Part of a small language model's weights.
Size: width 160, 2 heads of 64, MLP 384 SwiGLU, vocabulary 3708, 3.85M parameters.
Training: a variant of Muon for these matrices, 160M tokens, 5594 steps.
MLP neurons of a small language model. Each row is named by its layer, matrix (gate and up: input weights) and neuron, and shows model dimensions 0-127. Each number is 500 + 25 x the weight over its row's rms, rounded and kept within 0 to 999. Numbers have three digits each. A neuron's up and down rows have the sign that makes its largest values positive.
A block is one neuron, or neurons of one layer that tend to fire together. After each block is what it responds to, as a language model described it from the Wikipedia text at the highest values.

L3.gate50:515541483518488481481508545473545499482540481486489478512485515484543466501511508473429542504467490485454469477569498530501487513519482542482466509470545491508480478473511511496503489467464491536528510500486518506519475495511533495500494482484503495469529514471515489511514510479538500526484524530453535565486501486504508469464553531488449524477532464449512489487492508503470508459540
L3.up50:484508459464493460531552517473553506493511482501466517504528514509502473462512468569483506505494465520475479487482503502536509531492499480481509453471477534526483484496507552467501485500492513529482487515490508496495502489508494467499481536466473487475496553487470483496473517522517470484465543498488499545497503511468510513471505507539488533490493531543521515536495531482482499456525
L3.gate71:537492499522496472494524511486501513529540524473489513542508500479476505472451540525474489541515528486435486532478524498535490547497497510527489489467473505524491519529482454522469489461534481557444455516486514536529488513499511530498438494432542505494482512495497485483515479536496488515506504509428463511491524501559513462465500499499487483539444484484480489493527530475494496502479
L3.up71:513494487543476435472512473455529477521472493539470456487459486540521499517529560500467450505466498506475509525496494485519454494483501459517504493464501497463476492474499524526493458455541520539507463483512504509521467489524481491476482477457490482519458513504490502495532446514518466528452491502495488514494511473534510479503470535511543539520444456483471498499492505499477493525535
L3.gate122:494474455456491506542461516517464519492466500500506523492495498474516472521480469503472496521506497487506489510481520506471482525474475495484520483512523498505502506560442501502482478511490502519498518509506541496472519517434515440460531476528526515532528459571504463508515480488491492529486507521525468533507517472492488532481537496518535526510516535483496514485478467528542486487513
L3.up122:508498483535504497540461540500482495478476515525488450490449458550477496519479555500510528510512509478496481477509531521509524482468520486497528507484470490490506528500492489474523523496495494523497492507482513517526526454486474535452508506504513534502551501517487484465539505501577468522439529515510549519501541485511503472560517464502506518528510505487551504469509540484474496518460
L3.gate126:484503504539502519528463510498539493536498524471490455534497516498478509543508472494468529519438536481538491490517506494497499519461466543447510506504514475486485499471482504507485453473530476504466502537479511495499487485496516488491529504458500493502523481489512500500560483433502538522494492519474527538519482498485521477463513513495475535526524506484476526490516469533497493454521
L3.up126:474434521470508504519469498515530504485506540506475470456508467504465552480530448502469504522480508517510518481516498517498490524485505457494485445496513464489474450543490524521471482494514537522511534466485540495523520523471513513490516486511472517504529510491509472488493493470538524512540468503454502512468473512477486544457508519531510486477488478522512508517531479498504513479489
L3.gate210:506481549534540476512497554488492515462465454495501454466443512537483483490478526508498492483499477525495530470492507483507520489497501484544512467525514520497483536550522515511513483452503481497465503468519504502520520496509509538490482556472515476495467506497477513486505496512497538537484464473517514528473507498477508468523508512502462487520490500508443487541504505483501531505516
L3.up210:516481513485513470499491496461527499521507471423511437486475510499496482532462521488530474474542502542535497485515547523478493520503485498534500502504461517523502537525529495514531485519527493530488455491511520490474479460471477495544460501518523527495519535523476494490514487527466547522477470484498504532482528511524516460498479524466472470510483510509540541490490508498504502477465
L3.gate229:483528523490531474514498541500483487504575483529499448500476470500506496537495524458479518474497481477511476494552532456519500519446494531457481542474527497473501514511516492492529490478513497504532499497505531501457513502484530467479461485527497498500565488490510506473496473495478526507551541489455513518533497472484495499519516471484480559530504526472538498493487493478521483530525
L3.up229:504494515510507494481503519516524516469501455554469436565515512526499493521481509479513523470450462492490499524515514482518524539446489514485509513506490446531487510546520530518505475486511492499524479513492499506476533503480500513489466451536465469484513496531498497560477458500454526486514514494511488521504520494506474477507530496442507535531516518477520519498463473443547478524481
L3.gate329:514477473506467542494475508465529535496504444458495501495494494491505520509471512478500486484526500497490514486499523504440504479478454498429512465509507450515461474503494510496516477446540517504512492562503489499494489493476524452485478512527467510451519520532479510497515523550476501506486512469433546469473497468510551519481526528483476494522482491502540472485542491473496473482488
L3.up329:505484499509486509472540512520517490526495477494501483515534539492503523533496495543520499474503502486527538513506486508448477492504457497493518453503473506499513546508527500514521496503503495529459520468495475473440525501464486462465524496528450520476521467493528470476533532549519541522465447518512568488488518544549494537465446483523487501512526473495522498521514487481492488491494
L3.gate383:528531519519456510490530510506514489460437488488453443482487489480496456536498499495481516477496526492496486515517517477461449502539533493466514486529480503442496494533467495519497479468511475538516519474483498540489537556502484518468462504513481498477483525510488508490473483527502561513466443507514517500496472543462485468494521479508521486514471482509483482503488534494495537530511
L3.up383:537479550483512501511486477545496504458453502498484526487518486492498512484508521524546481486495510522470501472496528487473476513555506487442514475497491521473507443505478436527514495461503496515531491513491509470470507515510531507541477525488490496468523466518484501478483494474532484512482461561539481532486488510515488499495485491516463519549460513505494507545488547465492555495537
Description: Table cells and word-internal pieces

L3.gate37:490505504525469510511508484509481497482501511477488475520588512467487518476495502505504493488533428519498547514511524457425519507492492555499522502473495510496479518515488522517540490468510515529522493440526523482514560494500484500481511488482531527484551495485487523493526480474545538485500483537542498528471462510491500526556520527488484530469503503513469504474493495525498448514482
L3.up37:447520488531491489494504513471482497473493489538483515508558487449487517497504485540503477528526493490524506498482510488476496483506463497470488509496480531504533501475468491522487480465489529541521490480510493453536544510514499484490509478466502468462493490469507493499507472482520531452501513532542498543495492520514513494518530500490471555543525459517505520495445524567518487515503
L3.gate46:499481491477505473545491525526509499495498454493478485524526467508475535514482506513516587494489496527494483470535499518517447468465534533485498526460536491491475514488521535492471490507471508494513503508523503476543507536515527511540514497490507486530481498477599475495531496487485481509493503474562495467510546498529500527472507445469506524521498527492504501507498482538485547479495
L3.up46:502524478505476484522498559506549511494505473501490426548516487482517525513535519503519494568478494477523465477528446520519492512509504497477509526485482510509475484504516571522495495467486480518483515487488508478514540514509481503510508485451508508514509495474499506483514532472508451499515504480490512513494545524463516499507514456539509503481514497457507491519489482472516479517502
L3.gate144:526462512499481551470521488479520499494467516457476453508486497491483462473515514501497473565487489528543476513516482544485483527537500509529540512487529470500500468490517509510496522453528491472525487479470507510491488535504450531517502522477465505492502475537528490539500505468477484471526479509516465525530534459502535464500445499511492512553543496476493517514458499445502489528472
L3.up144:549525510509506517492491511507560514482491536462531482542517497529483540505465487467501564525513537509522539505546509515508514517491485517519496521501516443490493487458529500494496509461465514502515504474499471461512496521538509495508514508432478485548537461480529518535474480475532554483501525508520477524531501504494550503506490494505460503511549497500514482452462462507532465476517
L3.gate186:514514504533510551512500430491507447533538485483469519502492500472510499517541491440543465456491491499473492498523528513502499540511508486535522499515548497485569475524495505543525485518473507527502497485450513498479520506471477475526497551483506528505545502455554471529502520494534499504519478517479489514499533462444534495517502471513501514535532484506472471471484494515464502469484
L3.up186:552460490509467513495480461500466492510484492517487491499494483530496488481507501469513510457483460538503513553457535486507501496533502489509498498482550546486574487524494512560521492510512481584544476487507526494499521506494482520496515505479524492549512503510509461517578461491492496536514509539492461497516483457479500471479541489509518508501489489512528510521487512516491482480498
L3.gate202:511524495549496536520485510507494497481495497476482494472548534515497471494469480449505469482508463474529511477510502526477485454475494485483503499509532485500479451559479516518514482558491494542476501489549498506491477490482490483519534483485545507491491476471486520485530481527530525544511500475522482499471523501431510480500496486489478509483553539482520494459423530492502471494524
L3.up202:499511510527536503497485540506459469510538502515516502496532518447537453529515548501496515500496471539480505529530483500519502484503510544496492534497527525544509497485522469456490510522536532512469478508500466438495477492485512493515502509516458547536536534484479527487469477494442479513528492504531535494491489503462517445513497504463527529491478516497492492484518475524473531512484
L3.gate239:515501497553478522522533465520456470523572499453483479517534512474541519489491467508499492510476491495468527520519512502448471515463504482499522463545493507468473472510528476523493522501487470510522517500494504502514499540527484511466559503448522538478499511574518477505533537455510516445515487520502488475522454492529529491513497489529527523527490497492530474494520470479510476504492
L3.up239:517510524541502512486517481479470441538516548490479537462527545482542519512511525470480523520508536511477526535512542489449507485487483523479488486523450528479487487459510486534522532484455555481503479550502515509463511544541497520507519536481504519475502495496512464501489522491507496509520527486453509482498511527520528529502487528480513479544512507542506459441496514519509479540471
L3.gate312:485468461460467497523531484525502509520475507483483508513507506487503499473466458500521509518462486467502502540489502527498478481476457523486554514512566455523518524500510472529497509518514536519503511529519465494510476494499476559544483491473482459531505519505478497474537515489524484503538480541527512476487497494482535512548494529446496512554510520519502445524509467501504527513473
L3.up312:469485500520505541473489485526477533558520507477525553514507514494487474476482492469529487481517527523506509468558529490520493525474501543494486474500488475477496488486470511472480527527548513486479476499540481530534442517510524545488483540451498526474510559513552530499517521531479500515509521534440501524521527522485542468485527547471524499506519512500482516463473509494541531495492
L3.gate351:484525546524505528488537531516485514529522541516480490498500498503471495469506486493455455550514526495529484461493525495503504490493520493556496474507491494444550501529498486541541497484503447456513540521482539492492507520517500551498528446477467543481521475493547492485511523523493525472494510465508478484472469539504477486485451496508517504483522477464503489490456467552522494522541
L3.up351:498491517447462519505515501521498497573473541476464495465518507492476515480495474496482478543489508483522489550501495514545508481486512514548538511543505531489521510505529527511543481473502482493487485506535497486548519508519479484536532466517463480537478487537499504503456559510477517527520481492498529497480477547495462505519455483513532477515504502507457525485467473546472452502469
Description: Plural suffix completing nouns

L7.gate169:490508484529443488497498505526441526521456496504489523524469512502518514479530536503516479522486483484535502541465511487487489501499543467502529507482505479544543483485500526493547490520482483535493512512485448458510498517520506501502513473526548511461534531511503475476478511504495489473502508538546492487500467506452499469449482520479496527510523508546495509494469492523537467514501
L7.up169:517520529540513520500507500505451488510520488548479494492483512495543512498525489477501497497502495516530552507481523489481530525525511452519476553515527515482486481454477507475527518496519508504470479557483456491540496481502485487473482508448508520482506482514460513548536511462471528505508513536526537502525541503541463497508451510491470525512532503515515484495475526515486469554538
L7.gate170:491483490530485535480454542510473538499482512519514518503530464519481489535488525526508544488492522476478509499512519496463497475504538504551526504469530509477522467519516492524474477501513494497530433496507479475513465503552494504468474539467493473482527492521525478520501552475490477537478509477534491480527490518509473518514501512474492531501501462494484510513493452502501512530513
L7.up170:489548570513511489519517509496529509531470479479490546474551490473518502507466518490476525460484511478506512465465502480485512538481500495483520490528489544478488521486513416502503529512501516479510455441513488485492489515485490461500536489495450492504550499517492511519490528509487489512534494507513475520480477527441523511488495503533477525499497514524503503478514477525520461476485
L7.gate295:516502494488494492533494488501504452502477518467500519537482483523525476548513522545522442506483526503472520490477487540455513499460520504525522459487496512461510482468494489448520493491511508485476465482511480502495543495521475463511500484519481516477471494454536478531466485546530448474535467529512557523484503493464538508541509498499475473559502533497480471507473498506533491518499
L7.up295:440515500527488435528534467463519502466509526497497490495498507509514509521488491538564437495505500538469482497507465517505482450466523530495464468488489516437504529494506506483489498476476470510470472518486497504529524539491533506542481544519494497507486454458475503507487483514522481513498483516506543468483527516517497521479550490510433479527513497500459481529554466490479518485496
L7.gate313:484491543524494480512510540514491525452508481500497454467479483522531511480461453492512464506491492464530525487494505508437501491510550520511516471550455486498469507480540496516487456551513469490493476491473482524482465486489516485460547470487493495495517494529518508471475478534531510491497505500533486472526480490486501512516520512505478508514492539501433484471527504505467481499514
L7.up313:487471541476477465493539513500494489524496491491503502507476470491502532509483493516519465529470497488486457495485469449511522465442544503506530509522495507497535498521519507513494460481492515516543474524526470519505506517486552473520486541539514452519520547517532508474494499522478519520487549511468519533472523476522519455503503560476501486500475489446484542486515463511544536510523
L7.gate351:476527541498470498529512493489532477469522495511504479541477474505527518498472500505494521485521474461510499497512517486515490522484498519510534493502511520469462481503503447469505503502475512509464495484534511498475525558496470503532493484437495489471529504480527504483529506471509421513529518521544522538482494502454541485478505513494477547519519447522480507502516478539467469511479
L7.up351:486498468525476525490495509453477460490561523487472473501516506475542489504472490462490513499471476499480498478475515543486499463450516504522527491511527505498506491488476511512485539534489522515472509465545471472465551512506537505516437508499525531455501508521501478441522480475539484522486527523462453489505500452500484456474512533530544528525506453508470470497478531492495501542488
L7.gate354:511526475467491475513539497501487500537490550486510498498525495477480481437494511492537475507525474539496472504476507504482531500503483515537525501569475540462510503478507517542526492517485516491484450482526453479495568507515509527506492521517473517494508500463512483493520503478485490520580498537487488524487474555495483503450484460502527508526499456469535469484505503509494477486511
L7.up354:479543466506463490533497504499522512510523489496539513522532523477531525482474507480470491478542496486492498495523483495485487493503479494494505478501464448497481537512455477502517502515496521526545524554547480502548467528541508528482492537518475506503519450472502510475530513458545492429502501497541476524517492459450502478518456464498490486508459511555507476476484466544505476514525
L7.gate357:466498525536493463483504459517543509478493471503505469530496525461516506496514533488489494509480518456509503508479495485513506508505513527525507472481540488452492503521543523499500514460472533483496484513519488527490466538474471519528498496451539500520564505496485519479479485475487503519503454479493500551543456531496499498509503499537487490492521476503505538508518468464534455474520
L7.up357:517458531561502486553526507505504500521484494519519502509496486503518448485518510530527477500472513493526521500531507527478527519522545475511499516523507502476533447458485487507478533479500523481500561523517473505493477491490495512499532522482500468437485486505506514517417537517519471534485515499522544511474502479479504487491504513519473523514501473487516447498493489485534531544475
L7.gate360:483527508514482488494522517497454492472531514527539486534527480529513518483506514560551488528544509538552485513507497510501526514510513516511514518493528477492515513503492526503561498460482523505443500490532522512553532508466487508503510505500500500482546475468478507497526493501520502479493507483464540526492487517505486423511513503489479526482525496497461520447519518525528484473524
L7.up360:467524480531491462500520503499500502537498506531520481471524508511554484447490533507500491531519481520534529494540510499533468531502491504541488483512484452493495495503507519555527488475474522473510518467524545508497535503479490487473514502459472491475476473500505497514541465508532544538549497531512518491525452498483455507541482510509522531472540501518512494481449477515474463510521
Description: Plural noun endings

L5.gate215:531506533537481517521456496474498497434551529524519496508471502490491445508479527541476487489499485526483524494473513461485490507469468520485498496514507513523498457512475489499500497492552501500522503520472491514477505475429534512538493487497494508449506475487464493492519454540493465487511501509483480445479497499546505490415525513505528523480532512471482512520455515487511503491520
L5.up215:488481478495485512517493507515478509477503461513510507468429517507472516492545518496524480482557498495508515501492553490474499505452480516527517504513504475514483454510497567509484468497505496556506502542467483498458510521480521506528525527486487518488538545476514494523505530541460476511513495488460505505515464479501520443494497493516538481501468542484518465494482478500520506493460
Description: Mid-word name fragments

L3.gate20:541518541499510515529470507512517468425485501447437439516511529451501534517501521529520498481527492520462488494530511500451471535453484509508546470512491470529480484495514469483507490490516518529493485516469544516501505483466477511505503507522465491481502491523487502494494515516518492534457495485489508531518471478495482507490516490532502503513537508472506505487486526468518446470488
L3.up20:493511504478443541536458465461496508426485465483473474509497502508483519489550527539499510493547470522465466475510483519481481507471445511510506482506492507530467514517495493500501477477491504470522447514448485487466531518489537519489506494490488519482503558506487500487487516540490462554497494491481497492468463457505477492476544492552503482521511510517490528483491495527493469474508
L3.gate73:526462528499448482507473520488516515499500478485470462524487516507467470514482533518466496514530497488497545460478503553504494514525476467509497509505508487540483467519503498557498509487532467491517522507473513495542518520480494495491526485495494539448519442491438459499527511493509508510488522520504495469515468485515475482473506474543442518503499513445541489521475540510518500524543
L3.up73:546571507513512486496476511481521504466511493488473460491501508571435526511494538468512469505529488510489513469475490508480473528518459471552550457526498497486486497484530515486528505482522486492505494486486533544485513526487499519462505505489474522472499487535441465487529476526479526526491538483528500475489480501510507536502472466532528497518484489478496484465529487528505475486482
L3.gate148:488533497509474523473507489473477502470523446530506482486494490515495496494509492518442499531500485534513458522493474482441463514473508506460519516500511500497460476466510500515487472530531475468485536529494509515480510515455525498469467495524477517454504507532481495517501533514490456518508463475454542535534541504515474524501507503505509472544531537463491501496502471428487479518535
L3.up148:465560478512469473513529481480479496485501513475484482502517533475509524486537565522473461526526493525469509486493497502466507514468525487484529504478481567493511469489488477521500460513552497456460525536538508485480532484494507507500474514492477511475492501504510497545497555523527477498457506496526516470484490544508521524517526524499520500515463501512512478471470494519487520447487
L3.gate184:514469475521498508471468467509495524466565513477526504493561434520459509464463483486521501481541523501494475501527527513488503493498503498500529509485522458553449500498491482529517492453511492509487490520503522510476502493503501535472520477487515489487541488502459537490500480528533509505533528485467476512520518494548491517494474527519483475484499499500557476524499506461484481529529
L3.up184:548474538499472489532488499488520482499498490451500502530494487486526500488438494488494524518557539482484499513506489467488431521468500495494515510489502469500493509511550523515550478513514498486516504460493522511523496501469524513490508518527497447486455521498509456499547446517473520481497526540515494530471522513498499524495485510507576472512504535470494509509526497512512530492580
L3.gate279:494480503516479536562526499448496500489554447444461507499532483489518440522494479540501483496518493500528523509475513481471492518546507510509523480502515542525493506496477551478543491535529507476500482497506498542500532509545490515477487487479492497466502561507502508502514506503528488500542527503490511519521522513540477535495510503532517478498494513494465522485499514475547441482476
L3.up279:522479497502483510466452496535506481479491442499489524513505526474478518510511509486500500530465502487526515480518482504458476519525476443571536450484518544488411527498496473525482507499504522511498494546507458508532496528486507473482490520519509489486520483541479487459516522544472497530487503528473489496509514459511530485481503567502528500508519490487567516504530523474521496540530
L3.gate292:520486525489518512490491485528508529507471501509489470513458505480512501463495491482488477497497505497483533491483505507428476489520547536538519492485538524494519510507443472532532505478499484474486496482508549463464512491471474481461481431501502535478509486474502508497493454516462546503484478508443547516495469502513490509462522496530519504471533495477557472488546489487449484502511
L3.up292:458538532512532494488523524529505518465549531516500478524475512503512526527544478502484510488479514537494522505497489461501483484478536485538519476469488490507530467525461480506508501466494456491497497499473571514482493451471482440472491506532508526504541499488483486516511505491525517540534492496483468501489491525508530581454509481470503486509502452541510465507535511478505510516516
L3.gate298:524479480513481524542517550442498488492480498480536492496477511536551508547487514541470480525530463508527487488463530509521466471465504483536544519500498468517497443487497502500453435483500507514501482503493501529507494486506501496502494474521513498511484488474489518502524516482506508516495518566450531460481475511564483489485488522517508476516513521526500522499530515498509458450523
L3.up298:531463506476462510477465503536505502496507504508514469524489485518521472471493487522505498510479505515485488526477480501507515530457514490465556504529520464545474492502487516456519478495497526502543492477477496503496496511479497452419476479515522513481532472528497512523518464464519500465509501531480536492479448482528520460501553482535496490473527550475459543481534496510473471486478
L3.gate305:484478490532542544438541531512481497518526519502532500515493509449516538526500505540493494478531512493470476538489513495480503549486507498481471498496506515472481503471476489495517525543519513522489498519522531512515469499474496496480544472495457473459546515525486486473523448499502506502509509467437520506472502528486520517461502501518504472455520523471513429483516506496485473530506
L3.up305:497495502519510512483510472500467496498529491495485437463440463491507466484532503512499485510540510490501484499474502452517473524443479487508513545534506476510536498480472519467538478520482522459498514521532504519490523462469488539477507503499548461502530485484447498526509509518494509494524499506486468441513510502510500479463503512490491521468517512493514496517493493475510426498502
Description: Second piece after initial

L7.gate51:477500520481476503496536493505484490442505479468502460542474508503506499462512494502503482499503468503469522497467494467504470511513518515466498500523513495517544459460460496523508463479555458546488447430497499481489488466496497465514509524506495522491480489472504497486521538516527511496523523499443514531459487490497505459546482522493495514533459495468461504536509538492513469521484
L7.up51:459480471507494474486494469522525439510493476482474485502484444465483481461483498477511489510534492510534461484512463476483526503477530524472507499549495471490500510467476544465506513506494495491484496490524527491502535503521498504500523553475477460481510460512487509472500522473510519514466526462500506485520449511500457488523536510502522476465460506465564466507520486505494497549511
L7.gate78:513504500539493511514527492461454512490512507479514471506516500488522476502557504450531504490437464473514501517505504491509504490525529514507459524510503505503486471495486503509479508452445495542497531492482473497485494488497519537515534506479516492524508484520477510493502510514514495488522552503468486538506498466523543531535533481466481515454512536583514500443515502482477495552488
L7.up78:512508497490469483479466478447468535508510464494523513515564504526464517522541476473522536518515471484505471478492478482539466523528536525552492514547500540552487501469483467480543496483500474458496498491528494463494506509521481491476501504440510520513514506510533501494514474511518569524474511457502468499514532520538518494519506503439479477498461498487521480484497486490511486479509
L7.gate110:491536502540516491534435447521482461458482538527517472526506505523507514541492505501465519532496523475464491497513506478483502517490511460512494472536462508513493454515462498505484486505512502495494494499500468528503537527502495504528507498434518541551456486492526514530496518493498501491476513464502506518530471480492540503508503493502470485488469461497498528496491498496510525498474
L7.up110:473530510543499501525522497525475554485524512541539458558499465539553482502521516480519460515500517478452512530480495474505516510542468550495492465477497492517468475526479508506523535499513489509502483518477521507484500514486550506502478527524474527482463499509496508518505531488489467496543502496499511513510441485516535513500487529461474453461488486460508459521505478518510472547505
L7.gate159:504528450559494524467475497513562483477472498504490464528447479500506484518498470538536497484484515465487495484548502497526484475418461485545516520503520528491500509512483502486492466505481539553505518534533466495515502532490500488484501475527537489510476488483500501527523553492494460527516542500474458465495507500502485533508492497477496471522473503495511498532477487511479517535475
L7.up159:517521477501533453494523508515461462480504533515466483461496480497500479546489504498475519495489481450483537528474517452451513554522494520523528497512436502475503515497505533475506475540492474490501500445497467492558537507486507513481491480463491479519495474501550492496493544492432478478510539516508469516495486495502465480449489525500494508513431494512503504498500513506516506505513
L7.gate221:465492548518475458485479478501483469444526506542523506557496544561528507483496509512504501480469448515458475470508489450507553521480476511468480483500469527485500456503515474496517530493519549506464519477525531496510505541512470485498490477470532484469510496508509485498558520492507548498490482502451484533503528521500525511508511525484510480505471502486535486501514555518447523494529
L7.up221:489504534480466449533547485492449507492457483529488453490477466516488489530494464476503534514538489481517511519446513515509491497467474506457504475526548499509519481490516536479494476486483515537515489497451506526525507505498520515483457506536529458514489506460507499494511468530493555510485532507463536461499496520515491507492474506486481485529440529534491504500492498537476508555533
L7.gate281:496516499489503509521547489457506513486548499525493518546518494501503450522544472493517528542471491507491520542498499461497497504470509509491465498531466447526549477521489485505486477502468473523531526484494509504522551495500544502479498549488523451476493526488486498516492514452509549468525520485470468522482481466519471533527504526494510460518476485524541487521498528486521485484497
L7.up281:486502518463521494475464493521494477455475518503505519495493525524488495504460536499448519459516525524520474514488464502510472496482445487488552504510484528478508483527472475506529511508497491534516456475469545538485534491495506470495469504504503492511492521530451498456534485484461528492524476495485513533475512529477504504508490498546456509485499516492482463486580474557510492545473
L7.gate290:485558445481491556507559428504511533461513521533479499493536489502454497473523513542505554480474506501498483529564492482475546537498506534530492497492513471520498488497469537470463512506457497522470486529484510481495528517520484500520530536487486520472499495469495497493471453506502494471519511489464499509493532492509504546484521517488496492517508485513501526476510518516528554507479
L7.up290:491462510500518498464500518464520528511447492529552512486458469495518491491510531514497469504503482490476493491501520474558464515510484487482506512540474488505518415444491479510525515473483501495513453521525499480489520497496537524500499475503542487460497524492461530489468514489524498489436484520443463552521504544519497518486485494452536525528522518505509512476547524501509525484462
L7.gate382:484473509481486504493513524463502476509543520516486479508532514546501450553503549526513545520488494475483452511490492490452481503471452457504559459479522498489510510476510448503510489454509527488438520473536472476486531496525482500452504491513516513487514497482512490446516497539484475501486483484494460470491515495546519548526473482526497517497502459492508483544504491523466535530531
L7.up382:552549490462497521451498472459459545508508504478486495523463525506510523439532550461479500524520512517479441491452512452520498519506455513513524511496490520474449491485544490514471516440506515509517468552504493507523485522486547464500510506483521508523475527499493515479494470564508503503500529509503475484492508487516479538546525517514483502500489497494477543507515491509538462491484
Description: Digits inside numbers

L5.gate28:489472452515519500478463489465522527485505548479486510531505501519537507497491495465574531513507558488497478465511511486496474551453501547492423516486496496473468509459500485507499526499515514486477514510503582484499496474497541510474517521533532510469540518475506493516554506516542508489505481485472454474498526490548514515523525493491491489512472471500530515476513487483474493485486
L5.up28:507493512503425503493527504530472495552500514513497524522490539493553459506530494487461519477479519484493514553496511474505527501483513506512495549489472490479511506500492510477504524500479472513577514515508494484481524515541487499447479446523511525532502500506485506531517472491522481492498533475491524513570464514477486464510482501543487501484519475526499538510488470478508560517470
Description: Table cell separators